Weights of a small transformer language model: 58.7M parameters, tied embeddings.
MLP neurons of a small language model. Each row is named by its layer, matrix (down: output weights) and neuron, and shows model dimensions 320-447. Each number is 128 + 24 x the weight over its row's rms, rounded and kept within 0 to 255. Numbers have three digits each. A neuron's up and down rows have the sign that makes its largest values positive.
After each neuron's rows, "raises" lists the tokens whose logits its output raises most directly, leaving later layers aside.

L5.down1823:172138109108144120170138134100123112143133170126133142128120114161105153124122133055091137150152110124111109118080164133129170113098131077169112126135103162091139106117184129142091155131111141126163146078141121115113165143127097160109126135114121128123081135121085125128087149158130070136142104138090173086130158159154155098180111118122152119100137156110131136154141136119121083124102
raises: "q", "k", "ke", "chi", "c"

L2.down1253:126141192133132134140064145126121143163110148114122119183091119151121129079171121101131145127122157092120129149114121120128151150107163123163126140108128154131125112150110175155145153151106118136110096134122105111136106086148109167142115191128113143106100155129158192138140093127137070113113162154102141124150135171112100134164127113100113150146100105147125171135129121105153137126078
raises: " friends", " married", " partner", " him.", " him"

L5.down1365:124109112078162124112123117124140126097154130110106097066162145133140125113121104122112107103146131128164090145124123140148111135130110092183149111116124153109139171126124173136146051123112102146126133138141139121196131088158111132152114122135132095147136164112083123119110100059118097099132135135141121128120150133131126089105081102135106107129093097094107144138117103125093139147134
raises: " that,", " that", " how", " (JSmol):", " exist"

L5.down1082:141146119096133112118110100163146134128172136125163122101154127161116117159138140144131092098156123145132130134140141172180117136100123074131136097085145150119176169137128126155111123112154090129098123108107162121105173089136140121148147133100160121131126101089122095073127118150100169137181135092148124126132158082117122119114112142131137121148145150100108119140111114101130131129123
raises: " that,", " follows:", " that", " saying", " \"The"

L5.down464:150151128121125107114133108133124119120141108147129120127103095121112108130121124124128137085092140137110121168116147159105116155116135138134170144157143102128141140088155152112107108159113084176139148156139110160097151107102136125149120119104144120131110140144118071121095126135133169116113130126139135177085159118124115131139147117098099139057085104110122118112147138152116095098145
raises: " for", " that", " they", " it", " he"

L2.down1119:127069123132123112119150188112159107123146119154087128139155156136132137126100101152131098093099123152098134111139144173110136156140095123120128104117143117107128109120159139122110101129088146110112142108138107094109101124115142172094097132144154143133142118087131142113142113137127124149143090085095120091121113145116092127125119094101147118175119141139113097150121126089112146149108
raises: "==Career==", "|", "==Reception==", "==L", "=="

L5.down38:127123124138123144132149125167148099134153116135114143127170121137163130180107099121157149093160135118111125144084130123138148143102136091163135156121098156133101126119131107131114131115116128139129146082124100129136125126092152105171158104102119126101134133119103084097155128106133118148085165172099136106098114117111097136156166120070100127144102166158122135123130102164102117109170
raises: " place,", " place.", " between", "oes", "-off"

L5.down135:157116150124174115145123095158130116123103168161103145140131139157097136156113120084122140167138094148138156137165142099110143110170147124134134097157112119076140090140105094141134130129129097124149108093099153136119153171118121134134153098108110165157117136140127124124159095140125128141079159128164133140137124167125148154127117139103175128107106174132130102092160110144096150133108
raises: "s.", "s,", "ers.", "ous", " Prime"

L2.down1448:086151105136091104101141111166153138103174085094147157150112153095146136124149110134098143089176155136108127120100158150111148121132096103131150142133113111158108148112084106141103128126122100132108150115096140119154150129122134107141115098106111108072114134127125105122091155154130131110104138163106127137129146162106128084127131142127137108123122130133139083142079115105098120107120
raises: " those", " their", " mainly", " These", " mostly"

L5.down1622:122131204147113113149116116150115090091084138139126103135145119156151140135114146148119143134082143075137116132131158128124089160156108150098116139121156127128138117143107099103112162142130152114129127114158106189123097172108117154107142096132127068132113091154135152166103082138132101090112125140140118130171088140120128134124098107142123099122162094145104116132118129158139071131078
raises: " writer", " reporter", " editor", " judge", " vocalist"

L5.down421:114097136115159130182133093111127129099129136104145137116152150167115149125110126125178131091089114135132126157093107205141114120148096072117155144102152111098131142149126085142123118163106093133110152099089087158078105079116135137131171123158117110148161124155126109110138089118094144099120125147117122092133106118152116154129108170154098079123154079110128115191110092136171153120118
raises: " him", " she", " career==", " he", " him."

L5.down1380:143126140101134120130157152083139130095158119099124132163131147128101133100147137122137088124155106153114107146119149081161125135097125153138081129132121107154128139079125146105172112148104155165106128118142148146136125117104125184128133095130156128093127106118156136141185055141153099136133090107090114171112086135095139133177087115151152103134182138124161110117120120105185121125128
raises: " December", " September", " February", " March", " July"

L5.down712:080141163100133132105145171151082136106123099124111112137116140135117140094117143115114101080119129138126122132125160083125114181125143101148163114098108138101142152091107127130101151140152054135168111122103086130131134113114136131124150147133147131143106152128160139130107057111180112120144143097122122109103126131139094127149154153151166172069108088110114079109128116089086093113136
raises: " they", " there", " it", " he", " she"

L5.down921:100115144122139137136138127097077131114161119119160135137133184181112122094155114102124146136105116114111115120168147066111103127140138103094118174121168107149117151140137126109137125124139161162176150119139113114103158107109151075116157082112141138116196146164130101128069067120082072130140185141134126150135125135145092144103146161142163131111122150118128133091092095166125100126125
raises: " Bai", " Chen", " Tian", " China", " Jin"

L5.down270:092153126094123144128150099121146103095110163099119114153148186131141147129117141133116115157157184163141106131107146112142163147127142143112104112119126149152116133129146170097117168094149094109090139143087148120152087101189191154139135169154122091072135127144101101097117126120111112115130123161141135139121123166103137164114135101108127128145106100163105108108118094139133126121137
raises: " that,", " that", " its", " his", " their"

L5.down1678:159119117144144113112127145142155140169159102130124125134128105128137161133119127135133128075142095129119096135072129143113155091124126149159153127157093071090140150100140123163121130114116148132116138125172108122137100137096127161110157165099116126166146133097155140151155090149120127096147122131155124133096054126123152105152152126176151121137117122133141172111125158151163105104099
raises: " 5:00", " 1:00", ":30", "/10", " 09"

L5.down2:114120127120133161104117145137122139098147124133106118107105111154099142127070119144144164149085164109119141145124176131135137162118148156141120161176154142132137156088160126149087125118134068114161113168141113126098118102158124124098108149142106116156105083111180084159126090137108113108100110115094081102120198138086113148140135135099169170165149139108123080111114127146083083098132
raises: " she", " they", " he", " image;", " narrowly"

L5.down981:109094145129156122113113142134130139150115113166152118086158098157118098124118158078139176137143126070146128129172170134127074114164114151152136101119098148146134164113152127159131114125105116118097160144149089119120171151149110114139136086147096108110115158115130115134127128173148136119110119096111168159092128139182129130145139104162150136116109113112097137153102112114164116134099
raises: " Corps", " Staff", " division", " commanded", " stationed"

L5.down432:127112161111135130114171095118128129129148092129100157132145160143133131122112148108143096143144154151129157130102139146107108146143117167112109089159155143104118126140114146129124131100152167157140107163129137106138133132114174120151179134170126126109140142136103154106128140118146163096074112112103175101108136160088131119140075106134120144096123064143122161122126149160154131126116
raises: " Bachelor", "graduate", " degree", " philosophy", " Candidate"

L5.down617:165131109125103094127146147095123170105122163079109141156104110170133140147128097134139127109142119143134145136164118145129126120095119129174147114115131176077153106080124111123140098104120099137139099095156139112116157117153127124137130172135159174148119121079124096141126108144122098109137111147119157132171178113131081126078113114139086164090135116121139132105135138166130140150101
raises: "ing.", "ing,", "ed:", "ed.", "ed,"

L2.down1405:121085165097144119155176128110076155104138111141159120096129114110157160144118136143141160115185142111112112140130167137137161120112179137099139101089122134108146084115111170142155131152156110151111173155100110125112120151107120155153128117149159086161126129115127128139130131089134140127126156135141133126122103134105092133079106139122104081114134102157145102106148107159139126123144
raises: " front", " top", " end", " side", " bottom"

L2.down1377:137127126113195117096100072124083136105185073106111166161068129130154109129146131122108144135139133145113146149135135115123096140106118094144095147074151137162177117072130128136104118168156076135144104137100095145118137146128142105112140124148094120132176171146146090108136127124149106108115153116104140144092148157108115141160162110143098169108123160151119083122121126145122083106155
raises: " that", " which", " who", " they", " he"

L5.down329:139125143141113122151109085132120131117130107144122178133144119150105163094104117130093106131105142112093104117131088175172116157131161142129148112179139120118094141089136175130143137127155122155109172113114098141165108195113132149143105167133123164133121101138167095134161141145094141096171105095150143145167110125171114144133112136122142085126111158126125107150151121128132155106106
raises: "%", "/100", ".7", " cent", ".8"

L5.down65:117151125109142116116141146122151122134107116140140140142130132140112150110119124120147145119089141127147107095149114142175131140113143107082147097109121117128162083122069105145114142116181151128124126114123182172138150142135133129105129095090112134110115138109112094107130101100145167137166143107148120120100164134112184122123092127143117113159106131139093131127098074126147101125105
raises: " contrast", " culture.", " phenomen", " decline", " sense"

L5.down1385:092088137110121136142150082128144105109107143120157164137108163127198152104177117143098150138138131131126154146088148134130151105168124149141159116141083130124145135115151162110129140116147089143121135130147096128154118157113112125123125130153140148133118097167157120145136162142144135096139119164124151156135116171137160109119141101121101183140124098124106126098162157124127084120147
raises: " which", " whom", " whose", " who", " where"

L5.down1623:139139141132164089147116133154059132117137148155102121112153129130135132142117132139125156104131127111129104098138096152162142139138106152155128151106102137080122145068160174127114120135148063154175153131084090136076081153124144175104136161153158174154107110095150131092170111099135127139093133165123120154113160117081144098140154175134134137118162074095151130102094096132150093100128
raises: ".;", " him.", " her.", " him,", " season."

L2.down1041:136160093094166118121118160152164151099103140133174134099102123123132114121130135135154072174097143111165096159136170107129160089110111163130123163149128162139167124110134142121132103143118142134115153162103125113132133145120169104127126113085153129144128147133113171175166092132103112173159161125135143132154157143071145124140108082139128168094135113156152129138173159128135131137146
raises: " November", " February", " December", " September", " January"

L5.down772:099128125136133083121100164110133148140154138116128122153145138126107177133093119108132133113127171169123128136108123114122113194098161161099131122142122168104104124094142149119105140140111080138129136119146124120125152107118113155159144168120162108113106133103133112117113116114108155124113137114117077120123126096128123122121148142144110147138115113129099123139097150119061126086133
raises: " there", " since", " when", " whereas", " again,"

L5.down581:095139088137094132150137098135152144113120164140112111162124111140099117123141178163153133104145131140113164113107110130144120132117110126189146144102079103139143121150145160149149137114083117097097134141130111125145138140142122135138086100138135151118105110173137162082129114107199115149093131087130102145097110122137096118126165136100136110163123163103143105132133130114137152119129
raises: "==", "===", "==See", "====", "==F"

L5.down589:155090140156102082129093161178128123120156161137098107091114146142118129120132128114105119149130155104152143114095145150115175121102097130136116147137114123103123106106114098104077115105141131102109097105089116129111166088133115126142123121153132131159113153088157126118179131112140115131111138155065143100144121145107128151160124143136120141139133128127146110197114129172103104147143
raises: " himself", " him.", " him", " him,", " his"

L5.down182:174147125139158124119128132095077088140115123095118127105056123171114134139152167123170132199121082127108131145124121116158140154128119116148112144158133111105134101103142122142101165128093160164115140107140115142126190146113143164143103144135158132134151099140113084135138100114135139117140139119171107118085154120136101117134119136045082134096136096135138111103133118125125089124093
raises: "ia,", "ia.", "aked", "ia)", "ne"

L5.down813:114102121181124118146199111114113144098144122150146177151148138138139111121117091108124113114153110138131116111127137165154134144103160150131141105132113104103147107130123126114133149107169114141133140175118102113138121111136136083079121134120133066095065135141070146116117156133151095114167101147078133142125128105109140159105106082172130124115109095133122125122121119147108121111120
raises: " America", " Latin", " Asia", " Africa", " Europe"

L5.down444:100152122141156150113127161105085092131118156129140101139091135134110114115118136110161118101078133120127143092096100118166126150144084153137140149114124152160105094148111127146108121107149154135104139111122148111117157141135103117139124142163100100139077109144141110128137131099106162108135124127132166105148097128158180108143145108107118108162100164118113107153139099087102121157111
raises: "ces", "vey", "il,", "via", "ce,"

L5.down1063:134135158132116097156173084119137095098138114148132132148167154100113117140113100142184148118158105101095129129127131138127174126102113109156096117144104114138149127139144107107086154132152127136172135105109112137100160147142117102150098112142091115124145117151109122106151145140110099151098109133076137140158086099096113131097116098105128153102159184132122139157105124090093112135107
raises: "ively", "ately", "е", "ied", "apt"

L5.down699:170118140142100227149138143082086080115146072181097119120152144122110141104141102098094131103131117140102133139129140124132108156124135161086099087135151117121149112128143152091136141111095161121165108126145116167126136152152126168123100110091124111113148137136140146109145108125100111135116135139115120115123136136152142113124162140095183131112149132129163106158171132106122129137135
raises: " Alessandro", " Italian", " Francesco", " Paolo", " Giuseppe"

L5.down1506:144122122132159145116086111159111125158156078136101164115153158126128139153151123110108084143111139086137171129098145133118152098113124100130109136127200115103126167139136171149108107136129138149114156102138135146137163117119097154081134110130137123107157159115144097141141077135102110096086151128163138107132104130133140112139120129139141145128118101091131135115161188149118121143119
raises: " Bh", " India", " Raj", " Hindu", " Krishna"

L5.down533:154126125137191107133117140079129085109098090120134138111115148145141139103117140123167140123158106115154118165136143129116104143145141147138098105092117138103101164163130104135098139128154134146121160153122137147150139111139086127108135153135142078143153117116134148113132129064136100150126104131128107158099157086102101108124108112142129116117101128113119155120165109134070130133138
raises: " audio", " videos", " memor", " photographs", " DVD"

L5.down1882:129101120123132119112109130075132131141164150165125139137144146131111163098148096112155167167126136141078149131111167124109090138152104101111108136133100149160109112133137139150093089125104153148142120155133111134111124117139107147154108114135146140159130140060092100125092061124152146151121111136141162104145140115145097111171142112143105160167138180134148139142152128146125131146141
raises: " Lee", "-he", "-p", "-in", "-h"